From a checkpoint of a small transformer trained on Wikipedia.
Architecture: rotary positions, untied embeddings.
MLP neurons of a small language model. Each row is named by its layer, matrix (up: input weights; down: output weights) and neuron, and shows model dimensions 96-191. Each number is 500 + 25 x the weight over its row's rms, rounded and kept within 0 to 999. Numbers have three digits each.
After each neuron's rows, "fires on" lists the tokens most often at its 100 highest values on Wikipedia text that the model never trained on.

L3.up482:485496502486543462465508458521498471524521492512522493538485476495484498511507448528525514495485491469513467468477527484484499524550458501515474505477494486469529477478496474486504492474476508527486520504484524532505519494516513520505508510512507479493489532510493497495489467539480481528
L3.down482:493488465469469488499518481518458501468493502536551491531547494510546512497474471486476462479473472540509546536491495450510486511481575511544504498478503493524533535508469497480523511515497506491488545505509505516517464528498525524518543496457480510479512506531485478479466483526507443511
fires on: " of", "st", "th", " those", " under", " were"

L3.up632:510554509496502522489454509509461490507503507529461514519467471514504494498477528527528514515509517515436489478520531500527496530470492471511521461493516534496474511503520474506494478491531510521451494488476501494475507504521439536488466523482485531512494509520551554523525542455503478471
L3.down632:460486499498487499527521492465509494493506521507527486506486515499492490492466529492502488535483514459487498514524518442474505517524517527504477552506464519481533493488482491526525527539563500516501517508502489489511544499523543529500530481439505478520496492484467501487470464472505531520
fires on: " as", " He", "our", " while"

L3.up492:526489468482504456454522498504462497490459509533524482510494512544556534497481525505513519542514525535482517463536527500504522505517458505533460490542475525461525528510496522506474499487471552508501500489503551488522468543479503514495505507522510517496499523499494575473495498551539492531
L3.down492:524460509517485491510534474520474477517487457505498517526489552456492548478476508523482495514539490522525507500506456487469519493499486458511488482528489476512536524513488519534449488463510527513453481533479515444481469493501511531484554503480523518512511517519441532468500496491487472473
fires on: " States", ".", "is", "ish"

L3.up891:510531488526515493534504491501497498483484552457517503441511516499483434524512483476523451463497480525505496496544539505492558529506499540484529465476490488565474523515527504503476498484530529492456516487474516524494504539495493526518469442526487495501503465482484525438533492521481477500
L3.down891:498471481549496536475496536498552473465497518490472537495485502512544503468503506515456476515490510533536499541475527461503474504496507517536497526487502522523470467523509524489519515506541507491523496490486475545501473475504498531458529516506550473512517498504471453512449511517506517481
fires on: " (", ";", "-", ":"

L3.up1004:475492511536523485515493535478485521464517483501496496445487476479513501515514527487519508460515474538493479500491487467535507511483507592501492462493520529493504482491500434470511504475493538513523491490515439502503491524529442520514482515518486479486496492469459516547512475542477496465
L3.down1004:479483494512501542488471507543535487472513439477482466494478483481472500485534507476536507529509524524515455481506469493506443570472502510483531473497497520500520542559475521488487517505498484514478526516508517482508527528533445487475514499487503495497492539476517518505462495490477486513
fires on: " un", "it", "en", "id", " very", "/"

L3.up542:439462522458512497500522460550499510539494472514489502507508498469518507490490470491521473521510541515511488514525512560478477489476445504539487454539520475549467497522484506493510521539479501466498504510481522502493482472536500501512463496460475473507561497526486530482478476499531470488
L3.down542:527533542499507517520482484479500497542503473488506504511491513502492501510523523485501504496501485493503488476528451538485474515461539524488509450467485472456528492479497498493517492523466487478500529450549525552489514464481550555482495472545510472456484534496518510522542520491529521509
fires on: "-", ","

L3.up780:511478513493493501469549463480455466508496489531462510516507531489500511482500481508472465517497501529513514490531517536477512486494546486513503515487523469478484462487526528477517473490441507512486496519494507521514505494517526488523515509486509504479495474461461500505492525499522493508
L3.down780:493502485538490518516497534491516537540459522520514498465497494502478493493515470495511533551526507505491489515532510526533499549482513550486483513487504482509424522489518502476530461532472497511467501493534457468501517540533444478541524461483508483499486481503485529516532495535548486527
fires on: " is", " was", " character", " member", "l"

L3.up699:498469505532462524494504498496496530467508483499486497519526516522475514515480496517477462491522468579516484502464499520501511509496482502520498510486451525542490516534511522500492469488500538493499508493435527531512493487464547544516531505500504468512509501487510463442486489496524497508
L3.down699:502501491491492518489498437490497536547475506511481496528482513513488502488481526494482497487489488498555516510510476492435493493516511516488454509535511454530508508558478508480479516480520518512486523454501480488516512545500497502500465500527488495517518496481532455490487455462517496496
fires on: " ", " of", " /", " from"

L3.up319:467493488490534510476463543507529492534529506500518508449488448474501514478485518528481468496469535483491477514482514525484525476492486500518552450525524504497483494482475496529500500525498525494591496495477504542508498487456472487515475467523450475541548525492529554516482507487513506472
L3.down319:486477528484485478491502499505499474510532476490487495493468498496490503474493516504518525503480507509497514486486462528499480482512479514478513475512498526520497486476530527525506485536498499541473523520477534489458527481458495523556572506503519449546508481451539505488519518430501540488
fires on: " time", " there", " There", " still", " now"

L3.up228:509498461490468498498484513484498474527524565459514457525514511496540512528485487513547481482489540510532502522485509506501510504457521412499493509494514529517546509507492499491507518512510518496466487505493511516524499509541474547506468492484508446479512502469511462508464510513433511480
L3.down228:521492493450417516510500479513522483549536467525502462511500508491489477471561494523474499467442557546523478535505488441522532512472492551494504474511489478502508480513515508475498501526518454493459503489491481544521518530504522494522494506494519520499501484511459497464483532496498489501
fires on: " ", "ear", " MF"

L3.up248:493500495512494499492467500507489483493497494538487490498494505478471508490449503476517468501522511518517524502553537538507514531497539521479489521470522495524490529504515489520458478512490491516486527466535505510474459450487539470431525484492499493482512513526478524474478497501511527476
L3.down248:528502513465496488524498512507558526518500503497538516512528463522499483499522514516545522553484488536465509510462466506515470455508501504489503471489535523486487455519545471480513489478505490515509528530501500510526485523522423483514472454473520527493510486444533513524444478483504504516
fires on: " is", " was", " income", " ", "ated", " called"

L3.up316:532535517535525496515467539495515486547539509491488461446490503492448536538477489462479479499519519510499487508502493498489521495488485520482534518494525520507494439506480468493510527515496491508521524493474543502506512516506496467517482443511496474450487474519534501502488562513472497538
L3.down316:479498489540550504492522523565528500478493479507457519529508509497507505483452535466474512505486562505483521504479519475449509491493484486509485475473534459478492498530485467485484490503465523453469530478494441494513522494467518522501491503518475520495496525515459503491522498540469487453
fires on: "n", "f", " N", ":\n\n", "\n\n", " f"

L3.up222:466445463492514498497491492464519488500466509489528483531511497487511516519485475484506505479468473495512509527424490546525544536504500496480470492509500488495506473475483506525504521497513523493514471497480481493491497492502482524502523517541497478496512503515517477539483514475484486496
L3.down222:494502489485502519512475485523493478476461527537508467509527519496498480535476450474521512496471522500550484484534516505483532501518461499497505544521499484557493465475525459493487524519485482474511550490471524534457487530521518482475529563507477496536510456537501506468516475471523520511
fires on: " ", " were", "90", "00"

L3.up593:489500492478452479509511541537512530523506499474481455542504517506513494516515450497501518485506521501474489470470504492463470487465495470479495478539525551507485484503497486471512518489472521430495515482479455442479465519523488522530487481518503517526506490462526502489498481482493446479
L3.down593:501504500479462523474490530483509449568467532512522488470500480510496482473499507507480518483515518482510480500494460497520483531519499530547520447517461463509510496504516508490514511476480515492474456506522497453511476513470475460491506557523522467479516541506438491546476505511481537477
fires on: "ent", "/", "–", "ust", "inc"

L3.up708:523496506467487534520516509556503537489511547505506497536465464496475487512463503525514500530533547487468534481495521491488480501530469492527477556469508491503490449546508493485539446518497507505527520476505460490476517500521499466476531481530569515509512519493520514494531533491533460533
L3.down708:450520515467493495547489498501523472496497477504522493553482468489485492504502492507518540485497425522496482479475491515511456500529474535495481536498540531524499512481461504506502530517523521498502471512470494477503464510489567526517576495472480457506487517499538501527541488517508575544
fires on: " g", " res", ".", " r", ").", ").\n"

L3.up553:501511515487468450475474484483523529478516459502516504473498486474499476529519510501498485485468489520503536532503515506484512482452511544506472488499521498518508496480480492577524490481497462548449436501506505514529535474513486506493488449516492486506497514493514483543520500503515479515
L3.down553:529532517481508481513518507463493479522512518536531483508491520457545515506522514476526468481493504471489520509480510552527531497522509481495551535436562533527504520553488506512521510489529493509463525505497498495495506496457483547524516503444478485496512560478532471495476494487511491461
fires on: "–", "-", " o", " early", " st", " help"

L3.up728:452483467475504472500484501510537493468472518479486545480479464496513470497492442564513473472476491475508496534487532489465485544539508511460501464548520475501535482506462492516533514494544495474479472518512545455511506516495479462530502499467484527473492520499514499469488479530486523515
L3.down728:493520514493512482499474492483529516493486500504505509505482545529497490514504573470532478509511488488509529466452462529523475497460508506557516507488503478532497493523488481558477454486469492515492460500534474518493494527476480492505448512518491504558466458509482473488515539513506528528
fires on: " of", " a", " goal", " best", " Ag"

L3.up612:531513465536518502564510523505481546509439476545480499527452444495474495523535499495481517509458509469469505471504488497469526517539493518497453475475501470540481490484496487482508498488541507493495469481492498519501492483453482504489525524506497501518467497508481503495484506497508527562
L3.down612:528533497456449558466518498460508521502536545513524463462516560476507498517481509496442481502511479502505504497524464509499496511503514490536505491499537470489499508528515502502497453447485487548477526462498470533522483455511541449516511527475498494483456494522492521508533494489490520441
fires on: ":", ".", " m", " /"

L3.up731:514542483510504545466499473503471523468485472464470441523488470506489502539509479492510473498517496545475535511521500462542502515505451533484472465519505471482482529522438472503499499475492486494471461483478489487519456542461497510523524487510483503506514507509549510500493471513486491488
L3.down731:519477488420463524467500497435472472549564467515489503484454474500447507529516487515506493531497531510458477490502491482540541497477509476507468505497489524472521489490505496525454543524549474488531466500485529537524530469523531512513503520479508473506506532496479468496502510501511460516
fires on: " r", " cl", " Cl", "-", "gr", " older"

L3.up839:460472475499541533520491528486492526499505487517483514488518482525505507481536499481504477475499508498513482492476555501520515509549517500488471504466487510487520494509469516522534503546559525515521503538479523518512502488498492533494507464524485475499488517488538528494509510495516426543
L3.down839:507505473513510485481485504476469471514535529491492464463455520483506519509525526494511471481489499484512512498507493428495473508500496499541548475525489501515502495514537486458478511542521496513493561495525509483483482485484489513511467473491497524487523446506538479519470503537517463480
fires on: " St", " st", " conn", " back", " addition"

L3.up261:454512503486513502515519501494495491495457506499502441539462484573509487495472486468531511518510466526577490508505493527497473523497493453454561524443509579496491510560495489496517497489472476543457553487495496533467512537506514499573520515484488510525502501508533538531498496462511511514
L3.down261:484508504477468541477530541496514532491507486497504509453496494507502496515546541525437498495476445466457527489524456502507487489566525537534489486471506507506556498460475464517484498536507515493542474493531489480518469514535476500427521494518462455463535512487456497466524482483494500484
fires on: " the", "s", " The", "th", "c"

L3.up293:557533505539519492482437530524485517497485537446543553505468496528475478521536496446470530513502531506485494531496514494445478504440507457507459543514501532542514499505489452502463486522490517504507506509507476509497527468508499488466502519487500500480526498489471526528512492505498497489
L3.down293:458518494523475529503495522502476521485496505543495459554537528464511502521562493512501499498474508530548500472476479489472495483522472502522494555479471485476547505489428485502448498483499523494483529473494487527495490522521502498510522527541439513512498541521510489472505541508437489516
fires on: " which", " that", " g", "00", ".", " who"

L3.up283:472518461529521523495531483514550506465511533473481529473472528500525542481479493466501498515505503463507502518546471525475522516528514539472527481487473501558481491457478519507498482518476499537493490469489501445442507472492522484498493508515484448498502446498462490498490510506497521526
L3.down283:488473488507510504515502518494506489484493481529519499467487499483549521515485498508474475527488483492518499514523456468514465499500508425462500517485504468493508499520465514493495495516503478543489499482502551545508513527469565515466505467483491510510523518520505476508515509488503467430
fires on: ",", ";", "}"

L3.up975:472512478491499463532499503537471510464485490471495515484502500558496476496484463472477496468529478504494502484535508457499515484498527527524514494526458525496480511473483513484472500541539555534526531506491503488515496522503454514505484501513506495502503532515536541492531500505528503514
L3.down975:522485475529526498480498556468497520511480496512472520526478518469487490547512544515500522461488487495485513459523515472490507443509532502492513497526545469527462536484524516492536504449504548504464480474473507470544557514499492528504476499541488496485488495497550493497473494520522523501
fires on: "k", "ter", "g", "z", "an", " under"

L3.up339:497510487454518499483552532516452485507539492505535467541542517508480473487490510467582520513489459563512463443493507485464506502548487491461528526525512493497508465495509531490477503510497496532472493459483517482497536491531524497490496517532517508471475530481555537485533476486499528517
L3.down339:489511457472471466499499475471511527489520489524460453487544509475533540483480431536453481490459510516449484485547456494491528479493501450518514518513509529499512502486516525488534466482488541462495494486433525495526444466482488506492485487509467485509517526539505490511451521514479528515
fires on: " the", " of", "00", " The", " those", "02"

L3.up189:503531475505475495467526497494479571466501481531517470517444522553477507520467487507490498524507504516494481507507472523473522478506435484489502525524508513523459498551525474448473505510498482500483544455502496508471531494474498522466476482490527496506507542499512453489464470434520480530
L3.down189:493540471529481491480517515517518447504540493518562504495501494540549503497488480502480493515458466501507471447501487465536492500525502511471491520523524453512472470513483524454544475499513488491463505512475459516478497498510522481507501504539499510488469494502485522505499520523477498501
fires on: " which", " to", " on", " under", "ro", "k"

L3.up680:503520503481466511498498499487487521465481480495516527480433486534480508476511532505506541523505511498529501511531485529461493516487471521462558503487515462494551526504484463515514491526488554510524507477523482469501526484527540530528514526510494572457491509449531482505504487511503504453
L3.down680:545528503464584490519442468502523521494478528490504511481505529543512517558478523526440490489509493526527498513494512534505545550489512516461515524519506532544490502510510493565562520505493458507522529559487531491536535500486472506507519532520531526485511512541516514473491495483523472492
fires on: " Bar", " Bo", "ob", "at", "ool", " Key"

L3.up846:505499479509488488509517505542501512508504515496495521475464547491506496510462461470547534471541535484462470485537518513506495484529459457510458523480474493507468473462474489524474513474487478489482515536500547494507517500497465519495522503484487490529463514443466566503519435511520479482
L3.down846:514509467527511507533529514524499522514529489524537441505509462483463500501518507532484488485542472491482563480507489502503516500487529475456504458497515515498499529489485521489477495526518475509488488513477493538494526540507522516488519495437510529535527454515535497491487521509505527484
fires on: "20", " $", "0", "ub", ":"

L3.up663:464490508472495452521469475469511529480480453486533504503528489517507530496539481478489500502473551478507501488462502504502494521500523499501490532508499514489515511511515554493509481459499492513509534499494491523508527470524434481488462510543548491470498491531482555534558519503516541469
L3.down663:517496494472509516474540520452488567507504485512509545506510487483521510523505520462542469543453520481503505490516480476475523464465479481496471490517517523502510494522468478494484463520560527492529536483451503477479468519498510502528559542488514484574513469515490504530490507501546503474
fires on: " H", " h", " age", " office", "h"

L3.up118:540518509536518474509532498520492464512459462478517517508496523518455439520497505460508511484487481471516452550486532477525530505493481483440525502488500534516495531469528483506531490526480485524519462480466528513494525489483507465468494475524560461512499504493488506494507527504489524474
L3.down118:496502500484467485507500520489507479473494495487492547512498516495476531513521534479504467471551494505517467531566482507508487475487502523543479508474528538483498473537476523459497528496430478517481505477458487496492458518474509498473516535512487491421502548497510507484529482490491489533
fires on: " have", " had", " in", " has", " having", " from"

L3.up400:522509507498448546482524495477490508453434510486494504491524470548477455546462477507481484464505494476509498485502518461474517511517536501473483492513484479501506471509501555499499502468516492503500503522487521492551542538476517505506515483548527510487501531460488495506499520495521520434
L3.down400:523513493466477454508481523514512475532541498478487494505494544474544506464468518509500522511484499524487500508496469514533479503482495476508495522497523543511476520478516475508505508520506482474521471485525465439463475482484497498486465484475505508497513504511488516455488524529492493504
fires on: " |", ":", ";", "c", " But", " Although"

L3.up329:497501501516522515518532590534490483504501505528508512514497531478510505506450474473557476507524486498501477461488491536523508469525495496506466467503506531496510501503495507500514523501483517508496509521521508473446494506468519469495523462438501509535528507468515498523485503476516486498
L3.down329:524512517544500502492490506469473482491525471465486505526510493501496480519519494509447459493502466519493533539504552530518500489497515524483495502464493493473483515493486469478492521486510483511512468503486489539512518497505504510497464503544472471489512438540528497543524481489483488524
fires on: " re", " president", "%", " most", " President", " "

L3.up971:495468491521484531479572491493503509501500482486529480503479543488496514485490484499514480507497473521488485515491485507506476484495529506466483463529500498485527510492498470496528464500489537525473487499473562470496512495466496514490528504482503521496485505468509492501481485488544477577
L3.down971:488519496481530523501493498546517483462509532457514546474516531519521469486487558481483509516506469446525538515505473481504449509514473511551490489424502507531470509497522478517469521484479486510507485500528481488481480489470537502534499497480461494509472499528432493516519530528506495428
fires on: "–", " a", "s", " with", "'", " his"

L3.up932:490509541473510471507505460531534516465512515531448443522510506489553522520550497497525487548527477526462478494510476477482518515492509454537510544498485525487547491525470516534493496534486530508527520529470488476490493503508471497503488508547516502498492488537473475492500514523499498537
L3.down932:497451543486473489513518469516472532524506510508488479524514482515532498496511499451483475526478484503473524505533432495493472509510461457456501466516525525465459569534518532482479501527496474504537513446503550485499474497541495502523498487497468518534515471514520529511495473477490491522
fires on: " His", " his", "'s", " Her", "A"

L3.up716:505514463493498524517496465514481516498508473521516500504469447498429474498523485484514519541533518499493503482536523466497501505530507473487489498460487564487472480491510524498475503461533553485491502481525485492486531477499454502527491513483513515488448495485447479529498462515511508517
L3.down716:567471486507497553504473518447516472486524512516482454506518521510534551472489516481495491475531529500523477504482503566530485448513505516509502494514519484547502528510480521523516542481560461533493522535530504478482523501477487501528509479513532498528519485478534473479492426533513521522
fires on: "r", "t", "h", "n", "o", "I"

L3.up24:504478522493530511524463538499480489510512528474495516529511512494453549467502529532524500475567484476472466509475501540497510506515517478482481500498521537495492495528488473460511530526531497520534546503483467483508517477484482544478531530494467531509546471519490510492540530486468493552
L3.down24:463517511456412473474461525549524507471491524480495504485481500488484473494521493498494472518546466492502451491523528514494509478513500513502493506513478444458445500496509494472521474515535456541501491493485462531518486495507526495513535483531508542505513547507520477510509464528510522524
fires on: ".", " New", " graph", " edition", " Cinem"

L3.up92:459476484525519509494485481482495507488503570524542479497481511490542522503468506489475429489496496535495494472546484491487554493469461512525475486531489532494524529540481501503514467484523481514509488526480529484547524505523497534510472476506491458505517490498524510506512497484520450503
L3.down92:488533545489445468470449570523534471528477498491501490483514523531503459488487491502541473492522506487537488488496498483454492516486549448511461515480452516544499479499456535510505561570498497497493488464506488451456489516485547439511487504521483517503503528522552483478498498486493491492
fires on: " ", " with"

L3.up885:491483547510494525512556484472486509495491504487458505514491505503542486497457467503520495457471488520488515511545526482477494513467481482504479505536491524529493474559542508477492507486504504482486495525541493516490476562503537475522511495570494487510505509495513452488504518518493497520
L3.down885:517489470519524457481526488505500512474516487545532490517539482540489462495457521455536505505540525507475510452475501538490464480500501486504486464493533536498510485546516506453551497505489509528516489497505530502475509546543477481504482523517477506511471452471543501487508524510492469475
fires on: "-", "–", " (", " median"

L3.up508:527485469496501474492535523527477463475479471471511500490504448529469517478508525499529552473501494499449463480486476570527499515509510497527514490515465505535494490437491496502501483512467510458533480530520522489482477497535510494497506477416534496535507513527461502530504501505496501476
L3.down508:445523536491495509497507467467490474519510478516524497444483479532510457514490478496480470505485492507482522455513530483503541509511562478495512508495496517497506479468532531482505491466480500502521477548547499519526534515518548492542535497556507519480522502474509460485504526523533458481
fires on: "ri", "-", "u", "c", "ock", "ov"

L3.up847:528521501521463557514542568511443516462483433476514491556547521545516512509462533517540486535520482540529466503522513509480540513497505529494504487467486524506511486481547493479461487461515509509481515470497512529494488544506465512487523493470436535527483482488509513469468501441490496506
L3.down847:499493528482509493522507537522517540495496510479529522501496476476463454506498524535489508518508521509521496541503499521490473482498507498469531485551469464503529467503489504492489499514507504464504475525504506503456477502493498510563512449504465471509503476481461463459508500488485512493
fires on: " sh", " cl", " Total", " j", " l", "x"

L3.up298:553468513508474500475485533491475489487548477460462507474525517505493495481518501544503514469441450511474508534484513464514473455474479474514499480517470489499477549511495458505515486512519542488462512493514496480447466458469504520502464499476490493556462494463498484539511517476477536448
L3.down298:476494530500538522517502550550480499483490500495514484483465505482534524505478521511550543503495494480527477483479500503495502499549486492511507476488488460509515520493507498507525492522544491569454506485510505506532487519522524484514519475472490518493530502507533537481455526497485525504
fires on: " ", "02"

L3.up384:475511500508495486505490499493539463481492504534513473525517533504475514511460530505469488500460497517555514502512510478474498556489520507525461496484465536547467494452504528505505449498461486498467517475514510533479513499533516489492452489501507529470494495532570515505528516529502489492
L3.down384:464488507450482517493510519517533463490526525513542457489531481550469477502482475523493487471492472498488499489499508557514508521503513494502496450441501493473482525512453533513489490519535457467500469475475494510499480502495452476531539466557448480493457518514448491527503512522498495501
fires on: "i", "m", " comm", "is", " ly", "inc"

L3.up852:500497482458502498524516473525487504543448533522466519505451495548494511524450512525479485532485502496458532524525503521474502517516502478495477439486488500527506499467480463497490526493481522525507453460469501520508517481526450498478506489490494498505522521536530497486486540485491485487
L3.down852:509492469494482489470513521523478508492503532465533530501520528464489511475477537538511515524494499525506516519468481468512524483518502511468464535477503519503438523511504495532432479511492518523511522470483525509517486468503501517510503501474505498518508503497506476516538516529498475491
fires on: " |\n\n", ".\n\n", "\n\n", ".\n", " made", ")\n\n"

L3.up603:516492494514470512477546564533507514510538488515507496502534512490524493510492501479509456496494489537560491507532522517484448570532482499529514423470521528504522532433467514493494445494510479517482524506513467496519483505462504525484542528474478510510509513518497492476465491510498505481
L3.down603:523525492524478473544509507489486499503526505477467472518474514485480495470520539519488490477529499515469511514516553496503509510500508530522484467527477476511502510518482537541480509472493465509491518465435496483512531541526487481488448510463496514502518526541525476505476504511501533490
fires on: " |", " is", "19", " km", ";"

L3.up186:492481503530492502501487531504445557570481475525524511544487506455488536488505490512516517482529507530512468507405500481502497518497520497456490486529490504531534503528495467453516546508499478489556491482517475530485472418508540498490467475472494531542510498499485452455466516524506478564
L3.down186:496484479533497502496495494515494514493520499495506524446496467486480517504500510505516521507494517550478473489511513487509458503520488544496491492499534513465516525547498507481516500520495529515523509509480500481506516506515551525472454469523539471512540521540563532493471519560502500464
fires on: " (", ",", " ", " (−", " Website", "×"

L3.up369:505488503477551509485471499510527495533509477483517545486511504499537464500516455467548562511495539469513494548490507508495529498505506455515473464528504521453515536498530494491541484522454488523484539506443493492489526496470511504505468519470510512503519459513489499498474520514513489546
L3.down369:474566496512444541535517495525532519493508508501460487459519491478459517494492503500482489527508497473483472473533536506464470472488514508457486519505492475473511548542484497514510493516506479508487473488507503510505501482545506503501470515505494504469502504458476485522495541519496540470
fires on: "end", " It", " Cast", " Wh", " st", " par"

L3.up37:507526502505487516538462503516421501485448533481498478495483514522437487505504513502541510486483521482513471472459485482487514505476541528505500549507540490523461508539480497453543477496509541487508489476549499440494481506507516463468471505453483490485512520491496493515525507503535536515
L3.down37:501462503482532495511509480477542532497480479513510490519522473516485466482524499524472530503509475510533523562510508457492470548536457489458488470511480543516486497510473549529478471533469517514493531526457463538471527478552496503527500544476473494512463464506498481534537477513478486499
fires on: "-", "ok", "ov", "-S", " part", " m"

L3.up471:516471499538516470510539489499477499500502534518505491506517524479539499506506510467529477497510536522542517523476503498541468523508478512509525493510475528543464503500514441480535456496495503466467498487522479507489512487480481550478556543510462485482541505469511494562495461479509492487
L3.down471:477507492501490488515514482463508523484488477514481483526507477543490529498496548479487543512481479531524526526469488524498535481518488473533492474540490483455463500546485487504519540531516506517495504515524463485493482526517532509505513520485478471523480519533504549486496467532480536534
fires on: " |", "==="

L3.up481:539485469507490456524508526505557494502511457539543469474478489489516485465488471505440502493505525507541475512549503461461516515469488507521493490487500445524501473595502482490489480495525476539487510529453479492518511459462487468495496478495541489535455534501470490510494461505521492510
L3.down481:474482506539558573481494532471472491495480495491518506426499504501539509498529524502492438493509517489517493513505525451468456490470500467508456513513510491511521528489495515519501472526532493496530471479478522473527497476514489506481478511482515493478477515419499542500473487521501459506
fires on: " that", " which", " =\n\n"

L3.up490:445525461484490495483487544500508520486494500523510497509481482512475497515483517485513519514515522480449517496481486527517493510515509495527500503474506500484499503505488482454466487531448531477520523509479429497494526480487483505451522542524488491522468469479469509483482480474506467459
L3.down490:482518511484486505484470468486483506483427508498533542524497494497527509486525539508530493522514527495492504532507483481490501482522470540502521464491531550453493502507486482522483476483504480558532482469471509529477523530531502491481506519492540539509518542519539544507498512497478501448
fires on: "'", "//", " Website", "ro", "to", "io"